config.toml
head_dim = 64
norm_place = "pre"
init_std_o = 0.00389
MLP neurons of a small language model. Each row is named by its layer, matrix (up: input weights; down: output weights) and neuron, and shows model dimensions 352-447. Each number is 500 + 25 x the weight over its row's rms, rounded and kept within 0 to 999. Numbers have three digits each.
After each neuron's rows, "fires on" lists the tokens most often at its 100 highest values on Wikipedia text that the model never trained on.

L2.up979:513507541507461472504481494524492481504518489477477498500441493478513528511532461485481514532488470490537512533451479492472516526546499509550472478463503510489525524526481529476495511533482482457503503490486493546484489452459495516518497516515490524475460488489526482521519525523507489529
L2.down979:481504518504490467491488500509507486482516487512502496534450495527491503527519550490485515449469459462521564491495489517483478513474519437525521519517506491508478491484518506523513516503463529473528507520536538500490493496511505481508524487515514517493521485498493509508538476517491473476
fires on: "ro", "na", "'", " post", "nic", "mo"

L2.up495:521523489539459495486516503493483505484502514497479486492490523471489475507521515504537451467506521493503509455480470522510483544524555520467521520458533503463529506497477487514484539473510505483500516445515520533488547513557514483499516484503519516510489496471536535509449503516453507510
L2.down495:562527458473510500519484508494519499525510493453481491507450457507487506525483494494551505480520504486494506524497494468499487518525477467446470482489526525491527505501495476479519472480489458496463495496477530497509493491499515499471504489528497471490544478486521485482478462519509505462
fires on: " but", " so", " and", " or", " case"

L2.up2008:519539492519481487455493484549490510482528542505514511493463504507441489490492514483455504479492501517479482526507490524501514480470486530453513462503526475498535514460503482515462495520455523528489487565572535562481505520457470533520490536484538484516480497492511483491496467541499496524
L2.down2008:548485510489498527547488472511464472519520494522505458442482499486484515555487468508496520432546462507449515489477514499485486520522526500449475474489532488468504455458506471520477539523450541473543490504505566503518517487437493475500519527486516475543494508510522499494483500488540538509
fires on: " of", " ="

L2.up1308:520497500520542470502497476512495500501514482515544485495492501523493540493472513482485478459513502483504488446495478486519490465476524496479497480513501518471472507485526479534491495570531497489515521497467487497506484460485460549473509556507532509526509425501493483486523487531480533458
L2.down1308:462476482514491520504478494480538496503508517496483515472499469472503479484508426538507505500502482515524468519513501517544517482491538497531524497464518513525501516492451511473545453456472504502498521478505472505502541528543507455499479512488496482505504542480427491512451491500523489516
fires on: " and", " was", " but", ",", " He"

L2.up1149:529511486506537528543556473502506508517511463511493485501487528474518533476522450476523473508508515473531522494498512539495515539503488504477463529529476483465505501436547467514478474501461466522546526505503487490519460483482514513481540534470517485528493547494500525526544487503498523497
L2.down1149:485515463532498545527528459466482515513497499453504482477475505463501501470507449489494490475538508464492554468550486499545494518493447547497462498487520471474540489482494539528528487503447497513526548495490520496461465516476459540443510513539510480534477520532509520518540506512481470517
fires on: " |", " "

L2.up738:501537525536483456461501511517507510509505491490522508495477490459445467520518495535480498507489512561503489494488499500506532437488494478498524464506524446503490469461488458513467477462542494466475539490485505502525506520520494519502511497492541529518520489486481517523493470502516506500
L2.down738:528543536537515488469499539533515493470522528531530528516524480444441489501514524505506492527478517508495507526472530483541495518512508547515438501529511507521474520533512457528505501455478517497489565494463504525493472531466511490478530494474552529471512494503481502497493470491493507489
fires on: " (", " =", " Jr", " home", " [", " |"

L2.up1621:523507526543481506477541447564533502542508491509512488446510500509522493498498516516458475436526498484518497482499480536501479495502515489496466494458488525514502531508489519494485508503519480494500497476422450518533475507502487487472499529471496517488501480503537500504496553496515520504
L2.down1621:528466542456514501509497463501504484532444485526525538514492499492528483484551525486534496491504471498528499446523532498493469457513506535458549507504463506451475511507491488475496516462496483470510534490477495539451539510486516484492528506481530488518473449508510497525505490481517516533
fires on: " and", " Ne", "N", ",", " in", " This"

L2.up1084:503526500473498488498496449487543516536519488517493498508510552503522462485533495492506446449478533457499527472545542468537466499488516458490467552496513440462500460520461489505479495503521514517521477484479488556481471491517476519493526506509489521525512495507508438497467471496486508472
L2.down1084:531490509488527491468515443421547489513469517525488529470500490512543521507501494481475535471491502515508518476476464519502489511508492480487498492522541493476469473508459512515479525518501507504419494497502489525461519468531494496512494496537452483500509547515469503457444503496529474500
fires on: " November", "com", " April", " this", " Justin", " This"

L2.up2447:494533459474497530504489468486467482484464509468511523463485512499511523508502529482480457480505522517515447462527490489497496521480553531444470485476510527483496499514530533509480538506505515490492515498473498514504520471526508463508560443517530502492494457514512500483507542485487500496
L2.down2447:541449513485513473539530503523489530487487475523482460497524496484453501535507456488473512493518521476536494493481522523482521502491511489522485457506470527496513524512461485478507448491520528538505493493516524487504498467505520547496458480505504466506509519505506485505522491500485504533
fires on: ".", "\n", " but"

L2.up892:503505513533522530512528506493469549462489488534471533512469493475488491510524519528518465514546491486488514485532491557473526522475540516425469494507514506465508502439475540490473525455495455527488522488504546484489504482530520526518572504506494459509504504522558534501510496509523547486
L2.down892:538519521558526503489508472528505488455489488486522493503458507489545481500544400484485488510490463486523486494498561491533532468508481472480463501511527444528506560492505474476469504521505557493491463483527500499507526536516505482497471494549484493492462512511507537490475497507552512517
fires on: " |", ".", " ", "\n", ";", "$$"

L2.up2504:504493510510497501487523562491501546481477517450519536500480521527509481493553510528514508535515529500519502523569517480511539495473484502523508472485509495471498506494443523500528537497492477469527515461522470507521497514484514528521520550453542532492516565461475512495462504554511518496
L2.down2504:544493535457464524498497454490487465473563538481521554529556496491495528479493506460501495533507471473509512498499434495528458510482502512543491487536482469491467545475499478526487477530502532533469506509514476486518519525501521495476550474494507561500454486524470518509514470491534463553
fires on: "'", " Jr", " (", " was", "child"

L2.up1539:479496514493547479495494519551456468501508515521478483483543522494513512534517511521491563501449468501554511529516517532505547482480495510492511525437496519473487514483500490494526483495505501492505486498502505491533498517458505517529539514469546513541491518474451482495500499501514504514
L2.down1539:522454510473509522540488502471492476499491488538459471478520515537510482523512506477494544522493502484529491513491506490510529515547532515530492499474501502524512458498463468531496560452474507467517501485509499468504478545538570497509496500467473493500492504515470558458510533517477441526
fires on: "'", "ç", "’", "ı", " (", "ä"